python train.py --vocab_size=8192 --hidden_act="swiglu" --norm="rmsnorm" --qk_norm=true --init="uniform" --init_std_qkv=0.0316 --init_std_o=0.0392 --max_grad_norm=1.0 --warmup_steps=92 --max_seq_len=512 --doc_mask=true
MLP neurons of a small language model. Each row is named by its layer, matrix (gate and up: input weights; down: output weights) and neuron, and shows model dimensions 0-95. Each number is 128 + 32 x the weight over its row's rms, rounded and kept within 0 to 255. A neuron's up and down rows have the sign that makes its largest values positive.
After each neuron's rows, "fires after" lists the tokens most often just before its 100 highest values on Wikipedia text that the model never trained on; "fires on" lists the tokens most often at its 100 highest values on Wikipedia text that the model never trained on.

L8.gate913 [151 121 140 160 137  82 124 147 164 115  54 196 123  67 112 162 151 119 163 132 103 158 131 169 118 144 151 165  80 146 123 172 162  90  48 155 119 172 116 118 160 135  49 107 135 144 131 105 129 148  97 217  88 119  83  52 134  75 147  92 112 119 187 154  55  79  65 153 106 130 170 120  74 141 123 170  78  92 145 170 165 174  86 145 146  85  81 123 151 111 148 165  84 152 169 129]
L8.up913 [192 102  89  82 113 121 159 104  99 189 146 160  59 170 115  80 155 203 100 105 143  96 132  95  84 153 144 133 109 144 104 111 152 164 109 144  92 147 148 166 131  98 141  90 151 118 175 119 144  96 205 175 105 156 120 157 114 171 135 131 160 169 133 146 142 102 173 120  69 120 108  89  97 172 113 101 134 113 143  78 104 164  74  89 192 154 120 132  60 151 147 120 115 109 155 106]
L8.down913 [116 100 137  81 157 109 142 145 131 115 118 147 143 121 156 112 100 157 113 104 168 120 113 158 120  71 166 114 121  92 124 114 183 113 145 136 157 137 155 108 121  68  54 160 123 137 194  86 126 158 148 120 136 173 107 108 105 182 159 147 143 130 104 107 153 127 164 197 128 145 137 145  73  58 187 117 112 135 118  68 144 129  44 157 111 139  91 154  84  94 146 108 162 152 111 168]
fires after: "\n"
fires on: "\n"

L4.gate468 [ 99 147 173 189  33 158 121 164 132 127 125 175 114 135 112 160 130 211 124 175 101 115  64 129 159 139 146  80  97 143 120  96 142 114 152 135  88 168 108  78  93 155 145 137 171 132  81 107 126 116 135 146 154 125  90 110  76 121 130 116  53  93 118 116 174 162  99 129 142 157 117 122 116 141  54  96 159  97 186 117 126 130 145 128  93 113 140  91 147 112 149 118  84 161 138  99]
L4.up468 [147 138 201 171 135 116 139  78 134  92 168 162  85 144 110  71 144  79 132 140 131 125 203  65 141 128 117 134 156 161 107 135 168 128  96  67  70 102 104 123  62 117 120 103 188 141 164 141 115 129 124 132 152 110 114  66 133 130  86  86 141 129 129 122  66 136 132  68 126  76  84 175 111 122 137 128  74 104 120 146  83 100 127 159 103 113 133  94 158  91 105  68 167 109 162 173]
L4.down468 [102 129 150 138 153 101 127 105 142 159 174 157  66 148 144 172 110  68 149 133 101 161 118 101 121  82 128  95 138 157 131 110 145 123 112 161 129 214 142 115 179 118 144 170 124 125 130 117 133 116  54 106 148 124  93  74 186  69 142 161 143 120 131 139 131 191 109 125 140 119 100 163 150  85 131 151 116 158 125 157  51 118 147 164  86 127 120  75 164 117 117 105 145  91 130 106]
fires after: ",", "\n", "==", " =", ")", " =="
fires on: "\n", " and", "|", "====", " often"

L5.gate1008 [127 114 164 111 148 127 166 151 111 128 138 164 146 193 132 152 100  94 107 102  87 140 167 151 121 127 179 120 135 148  92 152 160 155 170 130  71 168 207 140  69 134 117 184 130 180 185 137 142 204 210 146 119  83 147 123  68 128 164 103 126 108 184 122 112 111 150  84  99 179 137 168 116 125 139 175 152 174 107 188 108 117 129 126  68 132 107  87 143 139 116 161  90 133 113 144]
L5.up1008 [127 118 125 168 176 139 135 113 147 132 109 128 136 135 112 186 148  86  87  91 144  98 187 122 144 146 133 123  59 126  79  98  92  97 146 123 120 139 213 139 132 151 167 152 196 126 113 119 152 133 101 110 120 135  88 123 121 146 127 117 111 145 120  68 168  92 128 107 117 174 128 152 118 144 127 184 130  80 195 155 118 109  90 148 137  90  67 137 170 105 120 130 123  44 124 178]
L5.down1008 [145 148  77 133 126 129 183  82 124 157 127 192 117 176 120 193  99 140  94 150 152 153  98  99 148 111 111  72 141  65 111 142 143  68 186  85 113 145 141 160 137 102 169  90  94 119  67 184 130 128  79 103  84  98  69 136 149  96  46 172 147 174 118 155 109 157 139 134 111  96 105 142 124 155 170 115 145  65 116  89 128 133 140  95 154 148 111 140 134 100 106 142 195 126 210 156]
fires after: "2"
fires on: "0"

L4.gate729 [139 146 107 133 102 198 128 120 128 107  66 135  75 104 103 138 111 175 136 171 150 127 149 142 118 149 184  80 157 124 147 111 114  97 138 145  90 167 180  99 154 181 169 155 127 101 135 164 138 142 149 130 216 131  78 119 115 114 122 157 125  80 155 106 140 114 111 108 139 128 116 147 120 178  85 151 168  99 113  97 100 175  86 127 146 140 141 113 171  89  32 113 154  89 138 133]
L4.up729 [132 189 160 146 107 113 131 142 133 154 106 183 123 188 146 127 137 130  94 130 120 186  63 113 164 202 159  99 114 123 134 113 116 120  93 141 150 110 135 123 138 120 133  99 124 120 116 100  66 131 115 154 148 114 154 115 167 200  93 129 160 122 136 110  97 157 213 128 125 141 115 112 146 126  63 128 137 177 145  89 127 192 195 224 145 114 158 101 174 118 146 131 113 150 146 118]
L4.down729 [ 95 129 148 158 187 121 102 136 115 112 126 133 171 136  99 136 100 116  96 155 116 131 127 129  87 112 168  49 156 106 122 147 147 139 131 145 128 163 129 202 117 103  69 122 158 112 111 115 153 132 154 120 173 145  99 161 157 121  99 125 186 118 149 102 112 112 113 129 162 142 135 151 170 129 104 213 126  80  85 119  66 179 126 135 100 101 159  99 143 190 176  80 127 168 116 131]
fires after: "\n", "==", " ==", "===", " Wall"
fires on: "\n", "ach", "k", "tch"

L4.gate850 [151 105 152 147 158  86  61 146 134 138  67 139 102 131 104  95 114  98  67 108 184 107 104 163 119  67 132 106 166 160 114 118 161 142 150  86 116  96  99 141 129 174 154 116 153  97 108 149 119 171 124 174 129 144 163 113 130 126 152 142 133 136 100 129 161 164 172 127 174 150  76 117 167 152 126 134 154 128 146  58 165 120 218 123 126  37 103  94 100  72 119 117 174 148 123  96]
L4.up850 [133 139 122  96  73 171 138 159  53 100 134 109 107 123 113 128 151 138 152 171 201 132 118  90 147  66  74 111 159 160 103 126 154  75  59 108 125 154 130 175  99  80 121 141  97 118  83  84  88 132  87 175 189  93 117 130 118 108 138  85 144 118 112  53  93 117 129 164 153 140 139 192 116  74 131 110 182  77 158 106 103 117  94 156 142 100 166  95  99 168  92 147 143 108 103 162]
L4.down850 [ 93 105 132  90 160 126  83 174 160 103 179 140 135  80 136 123 113  72 124 109 107  81 149 117 124 134 152  86 154 117 165 147 106 172 121  95 136 147 161 115 126 146 162 169 145  89  75 140 134 135  80 146 105  80 104 158 117 191  88 129 124 102  99 131 196  92  49 160 121 112  79 155 190 100 106 139 106  91  76 112  59  99  98 149 131 146 101 125 169 131 136 100 115 104 148 155]
fires after: "\n", "r", " for", "-", " St"
fires on: "or", "===", "====", "he", " point"

L5.gate32 [156 144 138 164 113 114 100 106 143 116 113 164 163 101 121 141 128 190  79  64  92 179 136  99 107 132 112  51 111 115  90 146 111  99 118  95 173 101 154 127 120 121 147 107 126 130 135 130 188 102 117 174 110 102 182  70 184 121 148 167 106 113 127  93 140  91 138 107 108  64 161 152 104 146 106  99 138 202 105 143 128 138  78 110 171 156 174 124 152 107 178 167 124 125 106 172]
L5.up32 [153 123 125 158  93 168 108 151 100 102 123 130 173  85  99 112  99 210 116  76 186 171 136 140 130 128 120 123 100 119 136 164 120 128 162  82  86 137 135 122 115 114 145 118  87  70 117 108 144 103 117 142 112  69 148  65 168 150 165 149 133 151 190  65 103  72 112 122 129 102 135 156  98 173 143 124  95 194 114 134  99 132  79  56 171 174 161 127 114 119 181 133 127 162 140 148]
L5.down32 [123  61 150 116 122  91 147 145 159 135 132 111 184  97 123 161 130 187  92 118 123 192 139 182  96 137 143 198 159 176 121 118 147 112 133 136 135 191 124 138 119 121  78 106 120 142 117 100 130 189 133 120  55 145 125  70  97 162 149 150 187 142 123 132 129 144 144 128 143 129 138 166  61 130 153 123 115 156  61  85 157 136  84 155 135 153 128 141 139  86  89  93 114 128  82 142]
fires after: "\n", " code"
fires on: "-", ":", "\n"

L2.gate897 [173  92 133 198 100 128 136 190  70 111 115 150 113 142 102 128 126 155 103 136 115 214 112  96 133 146 131 108  58 148  78 120 108 122  85 132 222 171 173  95 155 143 201 114 121 109 127 154 164 129  76 121  65 147 108 157 155  96 138 109 112 136 148 114  88  97  94 154  54 132 107 104 113 113  99 146 137 139 113  90 113 140 156 121 193 184  79 101 171 122  79 137 150  58 116 182]
L2.up897 [165 119 194 192 121 117 107 144  84  81 102 155 134 160 144  89 160 215 117  97 148 176  86 156 113 177 143 125  49 113  78 165 101 142 117 105 151 126 169 152 159 104 173 149 120 124 104 125 172 108 113 127 115 165 174 174 200  59  61 115  46 164 163 135 113  86  93 171  63 113 125  97 127 142 117 149 140 146 126  96 110 108 121 138 230 148  85 123 147 117 118  84 101 109 107 151]
L2.down897 [207  67 126  90  95  99 104  97 140  96 167 100 130  72 148  73  44 192 142 108 129 139 106 200 139 136 116 126 105  90 153 144 140 118 142 102 127 163 186 150 102 143 122  91 131 120 162 144 106 181  85  98 120 151 190 140 163 125 135 135 123  80 122 112 157 121 134 133  86 128 116 139 149  73  84 130 154 121 103 166 140 142 145 159 147 115  99 112 127  98 117 135 149 172 128 131]
fires after: "\n", "2", "7", "-"
fires on: "-", "2", "7", " would"

L8.gate501 [120 130 101  86 127 129 172 156 140  96 134 121 167 155  92  98 137 148 103  99  85 141 134  97 131 119 130 121 130 130 108 107 135  53 122 115 134 119 104 152 158 108 111 107 147 151 166 124 127 129 114 123  96   0 101 135 140  96 110  83 118 128 163 132 161  92  95 117 142 106 153 170 105 147 135 157 126 133  91 179 140 126 169 100 126 178 139 112 166  69 157 123 170  84 165 138]
L8.up501 [155 175 142 194 195 112 139 100  73 104 132  96 110 119 130 152 140 173 126 146  96 181 158  99 154 147 207 159 138 179 156 132 200 102 155 142 130 128 186  88 177  50  75  94 192 152  88  95 116 166 102 112 137  93 136  92 171 115  90 143 177 164 122 115 101 129 123 169 144 105  71 145 118 118 107 116 212 107 136 152 126 116  88 127  98 130  67 130 166 113 118 164 156  78  75 166]
L8.down501 [136  96 105 108  71  99 123  83 124 136 112 127 132 109 139 162 146 138 124  77 126 184 142 136 166 134 132 164 148 133 134 189 146 131 109  97 104 105 100 166  90 103 126 164 140 142 115 182 171 102 171  95 153  91 144 138 135 139  96 103 162 165 125 143  82  98 109 143 118  97  88  88 138 145 105 122 182 147  68 170 135  58  98 115 163 149 129 175 144  99 144 106  96 116 139  84]
fires after: "0", ",", "5", "1", ".", "8"
fires on: "0", ",", "8", "6", "2", "1"

L4.gate700 [126 129 133  99 133 116 115 111  92 148 122 203 122  75 144 127  90  65 160 162  80 133 137  96 116  64  33  78  95  95 124 153 150 178 103 128  98 170  92 176 105 146  94  94 118 141 102 139 131  82 128 136 144  69 126 159 132 105 139  90 110  85 131  64 157 164 122 108  85 125 159 123 129 113 196 118 135 151 121 139 142  90 169 133 131 154 183 168 176 130 141 122 151 103 176  59]
L4.up700 [ 98 128  54 116 100 157 135  83  87 165 133 186 145 134  73 131  93 137 141 176 129 172  88  61 112  99 139  84 109 120 134 146  85 100 154 129  64 112 115  48 139 124 140  93  76 128 148 102 123  98 142  97 109  94 119 109 152 105 159 126 173 128 151  71 180 149 106 112 109 103  82  66 101  69 176  64 150  77 162  87  60 127 130 140 112  89 181 125  62 129 118 122  96  92 130 204]
L4.down700 [ 98 132 136 116  85  71  95 115 109 140  91  94 131  70 118 131 144  64 117 108  91 143 165  92 169 152 167 110 150 120  76 122 189  91 141 122 168 138 114 155 165  72 124 110  75 171 128 145 181 171 182 127 159 120 121 150 128 108 117  87 199  74  92 124 119  92  94 152 114 106 104  83 135  93 119 111 165 118  97 136 122 113 126 153 110 119 144 151 107  90 108 100  87 137  80 103]
fires after: " V", " Ter", " Vi", "V", " X"
fires on: "i", "e", "ille", "s", "u", "r"

L5.gate316 [168 140 114  88 169 122  80 123 148  97  97 127 143 125 142 192 155 126 117 113 171 147 199 121 130 119 145 162 117 164  68 149 157 124  74 106 145 154 138 136  98 135 155  97 171 148 103 144 134 132 160 153 113 122 116  80 109 105  70 100 139 181 117  97 174 111 104 153  90 103 122 100  68 168 149 125 152  81 135 138  63 202 132 109 117 108 142 108 153 114 119 123  68  80 137 175]
L5.up316 [163 143 145 123 126 126 133  85  94 170 126 154 213 128  87 115 139 182 172 115 109 158 162  98 111  80 128 177  93 129 122 142 122 154 135 115 102  97 127 120 144 180 119 114 183 133 110  89 153  66 148 106 130 151 150  68 115 132 132 125 195 144 120  84 163 148 168 142  95 136 146 111  89 149 155 113 135 170 184 133 154 159  96 109 160 126 122  90 140 113  91 118 114 103 126 137]
L5.down316 [140 104 119 152 170 116  94 113 146 145 131 177 187  95 114  88 118 130 125 145 145 133 170 138 131  83 118 164 126 143 159 123 163 117 125 161 120 121 142 102 158 136 157 103 109 146 108 109 163 115 158 152 126 199 150  74 137 121 105 109 119 159 129 115  98 145 127 140 105 136 172 179  45 182 171 121 127 112  66 129 130 163 121 154 162 177 133 137 107  99 143 115 123  92 123 131]
fires after: "\n"
fires on: "\n"